config.yaml
num_hidden_layers: 14
num_attention_heads: 8
vocab_size: 1476
hidden_act: "swiglu"
bias: "none"
parallel_block: false
beta1: 0.9
decay_fraction: 0.513
MLP neurons of a small language model. Each row is named by its layer, matrix (gate and up: input weights) and neuron, and shows model dimensions 144-207. Each number is 128 + 24 x the weight over its row's rms, rounded and kept within 0 to 255. A neuron's up and down rows have the sign that makes its largest values positive.
Before each neuron's rows, "fires in" lists the words (lower case) most often at its 100 highest values on Wikipedia text that the model never trained on. A number after a token or word is its count.

fires in: "he" 68, "awards" 8, "then" 7, "she" 5
L2.gate142 [117 145 144 131 128 135 156 110 141 187 148  98 111 164 167 103 127 162 139 138 150  95 125 147  92 132 148 142 164 133 172 136 124 153  72 163 126 113 139 163  90 122 136 141 119  81 142 128 113 106 129 125 136 134 133 118  91 101 132  93  93 167 179 126]
L2.up142 [136 108 140 133 107 130  87 101 143 126 124 139 155 145 162 175 165 120 163 151 115 131 110 111 147 163 117 116 127 115 142 136 151 154 140 113 127 135 122  98  59 157 111 114  92 117 123 150 119 124  96 143 145 122 140  89 145 130 111 116 128 162 127 146]

fires in: "an" 35, "the" 21, "any" 9, "of" 6
L2.gate383 [137 147 120 148 129  70 152 142  80 152 132 107 144 141 107 155 104 122 160 113 110 121 113 126 133 130 124 157 124 128 141 138 108 148 140 138 155 139 151 139 153 127 136 116 145  70 131  27 143 115 130 117 166 144 123 141  98 151 119  96 120 155 105  84]
L2.up383 [172 131 129 148 119 147 170 134 109 107  86 149 122 164 164 135 122  96 109 137 135  85 117 106 113 133 125 131 112 113 146 126 120 184  84 127 133  84 165 138 143 149 108 107 110  89 171  96 133 133 139 159 156 167 135 150 130 105 130 119 127 116 142  96]

fires in: "not" 23, "can" 17, "t" 9, "could" 8, "to" 7
L10.gate213 [104 122  99 144 138 121  91 155 130 126 151 102 125 139 117 122 109 125 165 107 156 138 152  79 152 179 152 143 111 168  90  95  99 118  96 120 121 148 106 111 153 168 147 198 102 112  94 118 122  83 133 131 131 147 114 137 162 130 116 131 116 101 111 122]
L10.up213 [ 98 110 107 117 130 118 156 131 151 130  98 142 168 143 176 156 133 163 107 108 127 117 123 124 120 134 141 139 113 119 127 150 130 169 145 140  90 144 145 170 122 110 119 123 164 124 135  88 128 136 135  98 144 143 138 113 126 140 124 141 108  89 168 122]

fires in: "for" 30, "find" 8, "qualifying" 5, "served" 5, "joined" 4
L5.gate463 [134 131 102 129 171 129 106 119 156 163 167 137 100 179 124  97 119 147 139 158 156 122 156  87 116 179 124 139 153 110 121 110 170 109 148 144  88 128 131 109 110 103  95 127 128 157  90 113 118 149 118 153  95 154 116 132 173 169 114 159 168 126 158 113]
L5.up463 [158 114 101 139 119 148 153 114 181 105 136 137 147 162 124 146 102 115 148 149 146 125 112 143 129  96 152 115 138 152 126  91 142  96  66 155 130 116 140 133 163 109 143 130 116 121 126 148 147 172 142 128  76 138 114 128 141 105 155 144 102 138 113 112]

fires in: "large" 20, "military" 16, "split" 7, "nuclear" 5, "clear" 5, "granted" 5
L5.gate441 [147 117 107 117 135 151 177 118 126 118 143 116 142 118 100 159 121 122 131 123 122 103 117 128  97 142 106  88 142 111 159 117 131 107 145 136 139 138 125  96 100 127 124 126 205 169 147 174 110 110 111 160 101 137 115 130  95 131 145 134 111  79 111 141]
L5.up441 [120 140 124 144 148 118 117 150 138 144  88 168 132  84 122 156  97 115 115 136 137  80 124  94  91 110 129 137 104 169 122 166 124 164 151 129 133 138 142 147 139  76 110 123  97  92 133 107 148 182 128  97 116 113 119 101 171 107 141 104 121 112 178 146]

fires in: "several" 24, "other" 12, "of" 9, "various" 6, "subsequent" 5, "multiple" 5
L9.gate274 [ 79 149 139  73 169 119 121 129 140 125 108 151 166 135 115 106 114 137 126 134 106 102 140  93 115 106 101 129 122 139 128  86 130  98 146  77 131 150 112 150 137 150 139 145 170  99  95  96 128 102 139 142 147 125 136 111 142  97 143  78 132  81  79 104]
L9.up274 [121 119 110 134 105 128 101 164 140 116 120  84 151  95 140 150  77 130 144 130 122 124 179 114  97 177 119 164  85 149 138 136 101 122 128 154 104 157 141 142 145 124 111 137 115 174 147 117 113 153 143 117 127 151 107 129 146 145 149 130 122 144 136 107]

fires in: "no" 62, "s" 9, "23rd" 5
L8.gate26 [164 157 133  96 133 123 120 131 129 209 108 114 140  95 152 114  62 145 124 107 115  90 109 116 142 141 138 149 147 141 134 193 137 201 105 151 123 105 156 128 114 101 118  91 161 105 141  97 105 105 153 123  84  98 133 128 130  85 130 123 148 131 116  85]
L8.up26 [130 112 145 100 119 140 158 140 144 122 120 180 145 147 145 137 159 127 124 115 159 113 130 149 132 110 110 118 119 114 108 133 147 145 102 101 168 114 124 130 122 148 125 135 146 154 142  84 144  87 133  90 123 134 132 150 171 125 194 124 129 127 147 106]

fires in: "is" 27, "was" 10, "it" 9, "considered" 7, "also" 7, "according" 5
L10.gate200 [135 138 104 177 125 134 121 125 189 151 145 111 201 145 114 138 114 130  97 168 158  92 122  95  85 123 147 129 103  90 122 132 151 162 145 116 148 117 150  85 110 137 161  74 124 139  97 135 110 143 132 157 116 134 114 137 171 129  89 150 115 114 136 133]
L10.up200 [113 124 149 160 104 133 140 130 110 154  97 105 129 154 142 170 119 175 141 127 107 117 141 117 120 190  71 101 129 144 115 110 150 118 146 175 123  95 143 121 100 100 147 117 126 118 108 115 112 174 120 128 130 152 110 150  93 125 125 144 112 122 118  85]

fires in: "and" 50, "country" 11, "election" 6
L2.gate408 [107 115 141 147 145 105 126 139 138 125  98 153  76 125 128 117 137 135 123 118 162 108 120 135 185  87 130 101 127 158 151 167 171 116 120 113 129 150 147 104 108  98 100 128 126 146 164 117 124 109 167 128 115  85  91 116 114  89 155 147 130 172 151 112]
L2.up408 [138 149 177  80 144 107 103 140  85 133 148 121 113 153 152  96 119 139 168 130 125 135 130 136 149 114 122 152 134 174  64 146 163 128 129 109  92 138 158 139 132 149 164 104 108 149  77 125 135 118 142 117 110 102 137 136 121 142 169 155 134  91 137 152]

fires in: "he" 28, "with" 22, "for" 7, "while" 6, "his" 5
L11.gate390 [123 114 155 108 138  59 105 130 139 173  51 171 155 172 145 101 116 124 121 136 103  92 173  97 134 138 120 125 155 140 135 127 143 171 149 148 146 133 135  78 126 103 133 130  82  74 175 102 155 154 113 131 152 104 130 149 162 115  92  88 133  90 151 130]
L11.up390 [ 81 124 145 147 151 118 126  80 126 110 122 116 172 107 113 120 100 147 120 117 185 151 143 120 144 148 165 139 171 167 128 133 149 150 107 120  91 190 146 165 131 165 169 176 146 148 116  91  98 108 170 128 135 104  93 127 145 125  80 163  92 178 142 151]

fires in: "s" 39, "these" 13, "series" 9, "film" 7, "german" 7, "they" 4
L2.gate316 [128 126 130 125 136 123 161 157 117 118  61  91 103 167 120 112 150 104 104 107 173 130 109 119 113  86 149 124 108 141 122 141 142 128  97 114 108 146 122  97 100 170 111 153 124 117 119 137 100 106 121 148 152 123 158 131 125 141 118 175 131 153 157 127]
L2.up316 [105 110 154 160  87 143 148 116  92 112 111  94  98 122 143 144 154 122 138 132 124 130 115 131 134 150  92 138 109 133 133 125 130 137 159 138 170 132 142 126 146 139 135 145 137  89 110  99 121 100 137 122 113 161 144 110 164 151 137 134 107 190 114  95]

fires in: "to" 17, "according" 12, "it" 8, "does" 8, "at" 7, "of" 5
L11.gate486 [ 89 116 152 137 126 116 103 115 120 106 134  97 137 136 113 112 154 129 112 105 148 135 125 137 159 111 134 111 113 162 137  95 132 143 132  98 162 169 156 128 107 106 125 148 127 180  88 126 113 176 142 107 120 163 183 144 167 161 145  95 134 140 126 131]
L11.up486 [115 104 129 113 121 109 104 133 142 136 166  77 149 115 126 130 165 164 146 133 111 119 131 137 147 104 110 107  96 127 132 143 119 203 116 142 160 177 126 140 135 122 129 138 111 151 126 152  84 131 134 116 125 108 147 169 131 110 141 158 134 104 116 152]

fires in: "of" 50, "send" 5, "for" 4
L10.gate613 [122 166 112 164 142 150 112 153 169 151 161 190 127 140 128 163  84  99 117 114 146  98 102  68 136 160 137 143 106 151 111 104 111 154 119 132 135 157 136 118 161 150 178 168 124 167 111 123 132 153 155 149 151  90 121 115 141 129 134 120 135 106 115 135]
L10.up613 [161 156 112 142 121 109 135 105 116 108 146 155 135  99 155 142  71 134 119  94 160  66 120 144 142 109 129 109 129 124 156 136 147 112  99 133 117 128 151 119 138 118 163 146 124 156  99 125 131 140 128 163 109  96 154 114 129 167 139 105 114 112 147  92]

fires in: "of" 15, "several" 13, "a" 12, "an" 6, "first" 4
L10.gate467 [137 140 133 133 141 149 141 129 106 109 140 176 136 157 122 115 140 120 130 111 173  77 143  66 115 160 122 160  97 105 118  95 100 113 116 138 103  99  84 134 128 122 164 156 139 122 162 139 135 132 154 123 108  68 119  98 181 149  96 113 127  96 130  98]
L10.up467 [136 148 106  82 114 140 129 149 164 138 145 125 118 115 139 141 104 139 152 138 152 113 156 134 123 142  75 177 108 129 111 127 142 153 168 155 118 118 119  79 133 148 124 144  60 128 152  98 155 118 128 148 118 128  91 126 132 144 103  95  81 111  78  91]

fires in: "system" 20, "area" 18, "systems" 6, "history" 4, "music" 4
L2.gate412 [144 139 167 153 169 103 146 104 115 119 154 137 198 153 142 142 118 122  94 122 130 130 160 116 140 144 130 134 112 184 132 135  47 159 102 145 139  90 120  76 104 152 109 117 123 127 144 121 139  97 152 118 131 127 112  94 127  75 164 107 156 113 121  97]
L2.up412 [127 171 105  98 111 108 117 126 113 106 109 126 127 149 130 117 119 125 121 139 133 120 119 112 156  90 116 175 129 151 124 142 142 119 139 142 163 126  95 131 204  97 104 153 133 156 134 128  75 118  76 117 139 128 159 136 102 112 131 164 171 131 131 130]

fires in: "was" 28, "arts" 8, "science" 5, "service" 5, "established" 4, "department" 4
L11.gate271 [ 85  73 122 141 141 179 117 167 139 116 139 133 139 108 111 139 116 100 140  89 124  95 180 147 117 154 102 124 109 165 161 169 116 112 128 153 178 131 111 138 128 117 108 136 128  93 109 134 114 116 155 143 115 139 125 111 152 136 156 171 114 168 142 146]
L11.up271 [100 128  95 148 108 171 103 172 127 135 117 151 158 119 125 154 127 147 136 131 161  92 161  95 141 127 104 131 119  93 129 121 138 107 125 133 163 105 105 119 119 103 137 143 103 126 155 141  86 111 114 149 132 105  90 121 165 103 117 141 186 142 128 116]

fires in: "can" 18, "was" 18, "may" 14, "would" 11, "not" 11, "should" 4
L11.gate29 [126 130 141 130 186 118 148 155 138 153 138 119 126  95 109 154 133 118 125 141  94 109 130 111  86 150 108 108 127  99  91 117 121 122 156 117  95 154 177 118 133 133 146 145 114 113 179 110 137 104 100 142 123 139 105 145 154 137 134 137 107 125 142 113]
L11.up29 [ 99 157 152 125 149  91 118 153 147 175 177 113 140 107 142 159 101 128 148 134 125 127 156  82 136  80 149 146  89 143 108 125 133 128 123  99 154  98 115 138 130 121 124 141 115 140 149 135 124  80  99 134 112 135 104 117 144 122 140 153  90 173 129  86]

fires in: "can" 36, "would" 34, "could" 12
L6.gate171 [105 164 124 146 145 118 121 173 137 153 103 163 105 130 115 122  93 129 139 155 128 123 143 103 101 150 138 125 136 142 141 130 130 140 138 123 108 153 137 132 136 153 151 156  98 133 125  92 149 115 107 102  73 125 111 170 123 148 130 142  90  94 127 161]
L6.up171 [136 113 125 101 147 135 142 160 122 118  99 125 116 121 127 152 143 190 106 115 141  74 130 115 145 129 121 116 120 171 108 127 151 199 131 167 136 130 122 132 106 131  97 109 157 154 143 151 106  83 142 106 113 116  99 169 123 146 139 150 109 145 152 142]

fires in: "have" 23, "took" 20, "had" 19, "get" 7, "due" 7, "taking" 4
L9.gate544 [161 115 120 144 125 128 172 121 114 100  97 136 117 107 115 139 182 127 104 155  95  68 104  88 154 115 114 147  97 139 135  70 119 142 120 111 123 163 126 123 116 183 122  86 168 151 148 126 144 121 123  65 134 111 135 171 135 153 110 180 101 104 134 144]
L9.up544 [139 115 118 139 111 179 119 109 122 129 114 130 117 121 108 126 100  70 182 118 120 174 124  63 171 137  83 178  99  95 116  89 138 173 118  95 126 116 167  86 127 122 133 108 180 101 139 136 100 137 150  72 119  76 138 149 105 154 146 121 116 141 130 142]

fires in: "more" 24, "most" 9, "very" 8, "too" 6, "remained" 5
L10.gate485 [117 117 127 159 126 142 131 156 132 160 112 192 183 131 151 116 157 154 167 114  94 128 118  78 141 163 131  94  87 140  87 136 114 132 136 139 132 102 118 134 131 121 137 117 150  98 132 125 111  98 138 108 155 133 123 143 139 166 151 120 128  92 146 135]
L10.up485 [ 92 143 145 115 137 169  81 139 168 151 125 128 115  92 144 122 138 167 110 161 115 121 127 140 133 107 116 128 140 129 115 110 164 148 131 116 129 111 120  94 121 107 148  82 141  87 125  98 129 158 116 128 121 146 127 130 197 117  71 144 105  87 103 108]

fires in: "s" 44, "college" 8, "they" 7, "school" 6, "there" 4
L2.gate487 [128 137 143 130 112 140 148 163 129 116 109 139 106 152  83 146 145 112 122 149 153 108 160 131 104 130 140 125 106 118 127 131  66 137 107 116 121 155 100 122 135 147 137 136 137 139  84 159 152 114 139 177 122 108 120 114 155 150 112 188 138  89 132 118]
L2.up487 [162  94 133 143 122 221 111 126 155 117 118 130  90 141 138 108 128 120 140 147 123  75 121 126  99 139 122 142 145 110 155 108 136 111 148 142  95 123 113 147 159 131 100 132 119 157 150 121 150 116 130 157 131  97  97 142 150 127 127 156 112 131 165 125]

fires in: "figulus" 14, "had" 12, "digital" 12, "have" 9, "is" 8
L9.gate702 [ 94 100 123 169 140 142 113 132  82 169  79 127 145 126 127 120 164 138 148 124  94 122 139 129 166 106  83 133 106 128 116 106 155 145 118 131 154  99 156 118 136 147 176  78 123 136 105 111 147 143 105 136 141 151 133 134 184 137 169 129 122 103 123 120]
L9.up702 [157 109 102 130 120 117  82 147 120  92 122 146 105 144 122 125 140 139 126 167 137 133 123 120 147 142 164 139 130 149 138 152 175 119 150 101 134  83 161  78 122 111 129 123 121 106 158 175 140 134 104 117 121 121 122 139 174 132 139 151 132 160 155 132]

fires in: "career" 16, "after" 14, "where" 10, "who" 6, "following" 5
L2.gate379 [112 155  98 107 130  84  92 119 116 127 128 124 114 127 117 134  92  97 134 147 109 121 139  97 138 140 101 132 153 126 122 130 140 122 106 115 154 147 106 128 128 124 141  99 105  88 125 137 126 140 131 127 134 105  95 108 103 164 105  94 151 123 106 135]
L2.up379 [143 131 119 139 101 122 140 130 100 139 127 122 148 163  88 105 141 102 147 125 106 102 133 135  55 116 129 128 125  92 131 143 110 112 170 148 145 182 124 109 128 151 100 125 118 148 121  88 166 114 115 156 113 120  94 109 124 108 114 125 151 164 126 126]

fires in: "of" 63, "the" 22, "among" 4
L11.gate64 [142 130 142 101 148 118 114 100 123 119 111  97 137 142 121 148 134 122 113 119 129 137 135 120 170 138 130 122 145 123 127 122 172 145  99 123 117 118 171 168 189 136 128 167 132 109 127 119 132 163 109 131 130  82  99 156  95 128 162  94 137 121 109  75]
L11.up64 [161 149 144 146 121 145 100  88 118  97  73 149 156 135 104 132 148  98 124 152 122 118 130 118 122 130 183 137  88 130 121 105 154 130 140 124  87 149 142 122 110 119 123 129 127 128 152 112 138 102 102 155 163 124 160 143 130 107 175 102 147 146 132 130]

fires in: "later" 19, "only" 18, "first" 12, "following" 8, "again" 6, "around" 4
L2.gate350 [175  74  95 154 120 142 180 120 173 134 131 107 109 100  74 167  95 133 105 100 118 117 105 147  99 101 140 136 168 114 168  64 114 146 116 150 126 136 168 116 135 112 133 130 178 150 109  95 165 140  99 133 195 148 135 143 181 197 120 133  88 107 126 106]
L2.up350 [132 142 102 132 128 108 100 115 135 129 158 146 171 125 147 187  94 138 109 159 115 162 111 124 128 166 130 153  97 138 148  97 129 144 155 120 135 136 139 205 152 115 138 133 157 117 109 101 146 173 123  86 148 116  87 159 147 112 112  89 101 141 106 125]

fires in: "by" 15, "several" 11, "his" 8, "justice" 6, "those" 6, "number" 5
L8.gate101 [155 133 167 141 150 117 178 138 131 106 126 150 133 127 125 100 109  69 122 147 130 127 135 137  97 128 120 113  71 121 135  86 161 111  90 101 120 135 142 166 125 127 117  93 147 140  92  89 155 141 111 134 127 112 122 116 125 158 153 112 182 150 119  71]
L8.up101 [141 115 111 113 129 144 118 155 161 147 103 143 120 114 149 140 115 117 101  60 141 121 118 123 135 110 178 144 116 161 152 143 167 143 135 157 134 128 129 125 134 120 127 173  99  77 169 116 137 111 115 129 108  58 105  97 122 139 136 131 102 118 125 111]

fires in: "his" 27, "when" 14, "by" 9, "with" 6, "one" 5, "because" 4
L6.gate353 [142  99 160 162 148 116 125 131 120 134 111 114 138 127 149 130 106 121 143 158 112 105 163 130 116 186 122 119 128 153 130 104 120 166  99 131 108 132  86 127 111 140 152 139 132 147 141 125 136 140 107 136 115 119 143 151 166 109 134 127 115 142 158 163]
L6.up353 [140 122 119 130 111 138 122 146 104  98 134 138 118 110  81 138 112 134 127 156 129 135 125 141 183 102 145 119 125 161 154 145 108 119 146 149 127 155 121 126 102 123 131 130  95  90 119 118  64 133 131 117 163 128 108 140 100  86 107 120 118 146 117  96]

fires in: "the" 93
L2.gate7 [118 148 153 151 141 100 138 129  91 164  90  60 155 151  98 140 142 123  88 100 116 133 102  79 124 135 113 132 163 165 144 125 126 164 109 169 200 151 174 150 141 197 162 151 118 115 130  97 121 117  79 170 102 117 124 123  67 149 164  96 136 144 143  76]
L2.up7 [144 128 149 159 155 118 128 123 114 125 133 141 131 123 117 157 158 113 136 141  91  90 138  84 133 165  32 159 134 136 159 123 118 130 145 140 154 145 111 104 131 133 164 148  98  78 131 104 128 113 135 139 123 114 122 154 125 130 123 106 147 149 104  95]

fires in: "by" 21, "on" 15, "with" 14, "without" 6, "released" 5, "release" 4
L9.gate216 [171 140 108 144 153  98 151 128 164 120 118 113 125 119 129 159 111  86 156 121 133 146 103 143 121 153 132  93 117 172 139 171 113 162 123 127 120 145 164 125 130 102 140 178 143  85 123 108 150 146 115 124 128 118 174 154 155 135 152 107  89 156  99  73]
L9.up216 [183 135 102 169  96 146 160 132  81 123 114 128 130 141 109 171 149 140 147 145 130 116 123 197 106 170 148 102 132 121 131 110 122 109 184 124 135 112 151 117 126 145  74 119  97 133 107 125  71 107 129 137 153 111 150 127 151 124 152 152 117 144  84 142]

fires in: "of" 55, "following" 10
L9.gate694 [120 141 128 132 148 180 116 149 129 139 121 134 159 114 104 130 130 135 126 131  97 119  93 149 163 152  86 140 144 123 128 105 103 135 114 113 155 154 135 119 111 124 124 128 112 154 132  70 152 137  93 159 154 140 129 163 138 167 164 169 148 108  75  72]
L9.up694 [173 136 165 160  98 137 102 118 121  92 124 148 112 135 129 176 111 133 123 118 137 109 155 143  77 178  97 142 158 129 139 120 157 112 102 165 125 139 102 144 164 112 116 177 171 119 123 106 128 180 109  95 129  99 127 116 170 149 125 153 136 156  95 125]

fires in: "his" 42, "while" 16, "her" 13, "published" 5, "several" 4
L6.gate158 [123 108 120  92 143 152 136 127 164 137 153 154 191 131 123 109 150 109 107 131 134 125  94 136 131 125 119 125  73 155 119 129 152 125 138 125  97 105 122 106 119 140  90  87 137 129 117 114 144 137 147 147 141 110 123 119 172 138 167 164 100 141 141 117]
L6.up158 [130 141  94 123 142 136 120 120 127 110 120 132 130 135 121 165 111 134 149 131 109 155 127 113 134 174 136 159  98 181 115 117 149 107  98  82 142 158 180 138 137 131 128 129 144 105 108  99 126 139 161  78 144  94 131 148 105  98 148 114 119 167 122 137]

fires in: "formats" 19, "mi" 13, "tour" 8, "war" 8, "for" 6, "taken" 6
L6.gate592 [ 86 153 137  89 150 136 103 157 132 148 114  90 150 135 121 107 109 139 180 147 129  85 120 154 165 123 114 124 115 115 129 119 107 116 134 111 139 136 136 157 152 159 154  88 130 101 127  79 180 141 108 145 163 133 159 177 137  93 102 124 149 145 105 100]
L6.up592 [ 91 143 117  83 111 141 138 124 130 140 108  82 145 124 125 109 128 158 140 140 141  79 139 166 157 141 119  80 116 158 136  96 113 102 142 148 115 113 162 177  91 105 125 125 215 132 128 146 161 117  99  88 132 123 142 163 140  89  87 109 156 147  90 159]

fires in: "a" 25, "one" 14, "any" 9, "make" 7, "each" 5, "e" 4
L8.gate95 [110 125 112  58  95 118 105 113 123 165 134 130 137 115 100 157 107 164 168 122 151  96 186 116 145 132 119 156 108 113 141 126 141 130 160 124 140 112 110 133 124  99 120  80 116 127 124  58 138 109 106 102 144 102 139 131 132 109 135  87 121 114 122 135]
L8.up95 [132 123 135 102 103 122  92 106 123 147 164  76 159 102 132 161  91 133 136 129 130  90 137 115 123 112  82 149 102 123 115 123 125 101 137 119 157 116 113 152 114 107 145 117  96 133 140  84 136 130 151 131 140  92 150 202 157 101 140 106 136 153 121 142]

fires in: "several" 30, "five" 18, "those" 11, "gold" 8, "few" 7, "fellow" 4
L6.gate590 [118 148 111 112 119 125 142 133 128  97 118 152 135 169 109 134 111 121 102 100 163 123 157 131 140 116 123 125 123 166 139 128 117 132  94 139 137 162 112 136 175 139 114 161 105 144  90 108 170 120  83 107 153 100 170 122 156 168 127 128 167 136 100 117]
L6.up590 [129 136 164 130 100 141 154 135 128 108 101 118 108 159 169 160 166 142 115  77 135  86 152 161 113 153 157  88 148 147 111  74 134 147 164 174 155 158 123 112 178 156 126 142 123  80 142 125 120 128 117 104 138 146 147 149 114 152 127 128 173 146 135  96]

fires in: "2025" 18, "as" 12, "2026" 10, "white" 8, "because" 7
L2.gate381 [114 143 113 132 107 110 115 121 137 125  67 145 156 127 154 185 133 162 140 110  88 134  99  98 190 152 129 106 112 118 180 136 146 101 128 112 141  99 157 124 124 134 126 115 125 131 162 148 114 142 166 137  86 126 138 132 149 121 107 123 168 163 126 114]
L2.up381 [164 135 134 130 107 155 113 101 107 120 110 110 110 106 131 160 135 133 113 115 124 133 112 128  95 129 160 129 133 142  84 158 153 125 119 136 142  89 138  90 149 119 124  94 181 109 124 115 139 148 130 106 133 166 115 128 116 169 117  85 139  98 142 131]

fires in: "party" 11, "system" 10, "area" 9, "community" 9, "systems" 6, "series" 5
L2.gate401 [133 120 144 152 160 110 158  82 159 133 175 107 138 116 147 104 126 152 113 127  77 141 102 119 166 150 121 130  89 178 123 124  70 178 115 139 136 106 108 118 147 119 130  94 132 107 134 105 116 118 114 109 116 138 102 166 107  94 117  89 110 121 107 113]
L2.up401 [136 140 123  70 118  70 126 102 122  70 140 106 156 143 103 138 132 109  96 131 113 136 144 117 135  98  99 134 107 135 116 145  94 130 121 127 106 137 111 153 166 142 102 132 170 134 104 136 102 161 100 105 124 157 134 164 119  66 121 156 135 129 127 128]

fires in: "after" 26, "following" 9, "suzuki" 9, "no" 7, "major" 6
L2.gate263 [148 149 121  90 168 118 116 167 142 138 147 128 143 143 137 161 127  91 141 114 154 128  94 149 118 116 117 137 102 114 139 147 134 143 134 130 138 164 159 134 157 120 125 157 111 126 131 140  95 184 143 128 125 104 143 114 103 119 120  88 126 136 104  83]
L2.up263 [122 124 167 162 127 137 138 138  81 147 146  96 129 135 171 179 134 120 120 166 102 133 121 112 128  95 124 144 113  99 157 174 141  97 150 107 136 136 136 133 117 163 122 107 103  97 155 123 121 112 141 167 110 150 111 145 120 146 108 118 147 143 159 135]

fires in: "is" 48, "however" 11, "though" 4, "which" 4, "was" 4, "christmas" 4
L10.gate23 [103 123 146 148 126  92 129  96 135 127 135 124 111 148 120 163 127 160 120 122 120 142  54  96  62 103 108  99 121 122 144 133 162 139 137 111 132 129 138 108 152 144 138 143 151 124 134 102 175 105 110 145 110 128 110 164 145 124 105 129 144 105 153 150]
L10.up23 [125 117 128 164 130 164 145 135 178 133 115 118 129  97 147 140 140 140 122 129  95  97 164  99 130 136 133 110 200 128 125 104 149  88 121 143 126  98 144 136 110 152 125  99 126 126 153 123 122 138 165 181 179 173 102 160 119  98  90 157 137 142 128 138]

fires in: "a" 68, "an" 11, "the" 6
L11.gate164 [133 155 138 108  88 100 124 101 121 146 125 109 130 169 107 115 144 105 140  84 100 111 146 100 137 148 125 129 100 127 142 110 100 121 156 155 159 156 148 173 107 117 141 175 117 119 138 131 128 126 143 133 109 124 178 147 122 128 153  85 103 141 163  98]
L11.up164 [122 126 103 155 127 118 114 105 161 139 170 145 136 122 133 155 110 166  74 108 125 116 199 127 125 126 119 132 116 172 151 126 115 145 141 154 122 110 106 130 115 103 143 115 127 143 118 128 148 138 131 155  95 122 166 139 178 117 110 116 111 116  89  80]

fires in: "her" 40, "his" 11, "having" 7
L9.gate520 [117 123 146  95 178 105 122 114 122 133 106 161 152 171 104 120 146 137 144 130  85 158  99 140 141 195 140 128 113 154 148  75 154 116 120 145  68 105 133  75 145 150 117 121 132 145 127 110 170 154 110 121 133 137 161 158 119  77 131 120 130 160 146 116]
L9.up520 [152 119 145 105 114  96 141 143 104  88 144 101 117 138  77  90 109 142 136 108  96 121 121 128 144 124 111 146 125 148 121 155 144 144 143 113 120  93 116 101 105 136 156 153 105 119 105 133  90 148 184 136 148  89  96 174 132 131 173 123 123 129 162 146]

fires in: "which" 46, "he" 22, "its" 10, "would" 8, "to" 4
L2.gate537 [146 124 141 132 163  98 139 104 115 125 146  66 127 160  67 138  66 123 128 135 101 161 118 116 108 165 109 125 113 140 127 151 115 147 160 139 126 149 111 158 133 156 111 125 113 110 117  85 122 137 168 107 113 146 127 175 120 108 124 103 109 142 115 133]
L2.up537 [155 102 175  94 132 145 130 156 116 120 103 109  96 105 116 161 138 135 147 112  75 142 142 107 151 128 148 122 106 160  97 135  99 150  62 111 124 111 138  99 128 125 110 167 133 121 139 119 130 107 129 112 198 144 158 172 137 140 148 134 172 121 144  96]

fires in: "also" 74, "later" 14, "then" 8
L2.gate61 [121 128 153 142 145  92 134 106 124 100  81 139 150 150 125 165 106 110 119  50 141 151 182 126 116 160 131 141 164 138 102  89 133 119 104  64 138 169 182 118 170 120 125 115 124 128 134 134 128 115 100 142 146 141 139 169  98 144 135 177 105 156 128 112]
L2.up61 [110 120  82 102  99 117 130 112 128 121 134 139 177 128 148 116 146 121 103 134  98 139 133 112 148 154 146 118 102 141 145 115 131 132 117 130 141 131 105 165 109 158 111  81 134 149  89 124 138 155  94 138 163  76 114 154 132 136 105 140  83 149 126 133]

fires in: "each" 19, "small" 11, "eastern" 9, "eight" 6, "any" 6, "earth" 5
L9.gate392 [105 136 123 119 109 152 121 128 118 143 122 150 127  94 105 163 163 138 100 155 157 132 139 130 130 135  90 118  44 131 165 129 128 169 125 136 130 143  97 154 122 175 116 144 112 134 145 100 170 115 113 140 148 119  85 116 128  71  96  79 117 115 103 169]
L9.up392 [148 139 111 123 125  90  88 143 145 155  76 106 147 126 158 111 115 105 146 161 108 136 139 161 111 127 116 158 125 148  99 150  84 126 145 105  81 113 115 158 136  87  94  99 149 131 170 139 104 175 112 123 119 130 155 153 147 133 120 160 133 158 144 122]

fires in: "the" 69, "s" 23, "then" 4
L2.gate206 [ 97 114 131 189 139 108 128 130  93 165 111 129 110 154 146 126  93  93 130  68 134 101  90 132 109 125 135 123 159 171 135 131  99 145  89 123 139  80 125 136 127 132 120 115 117  90 153 103 116 128 135 148 124 120 132 184  97 114 122  97 140 136 117 127]
L2.up206 [140 119 132 160 133 118 140 143  98 121 152 109 141 164 115 202 112  62 137 116 107  78 137 140  85 141  84 148 102 135 145 141 100 126 115 110 141  87 130  77 142 165 107  90 109  83 145  89 114 125 102 139 156 140 148 157 180 120 133 114 145 109 121 142]

fires in: "more" 29, "club" 19, "close" 6, "very" 4
L8.gate469 [135 131 137 138 113 103 106 100 162 138 162 149 133 100 148 139 117 104 116 105  96 151 151 145 114 108  70  66 154 161 117  87 124 132 122 101  94 155 149 100 134 116 111 116 127 102 122 104 153 150 140  86 111 129 134 162 119 126 119 170 128 116 107 101]
L8.up469 [148  99  98 116 121 128 139  96 140 105 105 112 138 135 130 146 135 111 154 145 117 126 119 128 167 162 133 129 129 132 130  52 147 125 187 108 115 139 114 126  96  91 153 144  99 109 131 117 115 164 159 113 108 153  73 158 131 135 119 121 100 131 118 120]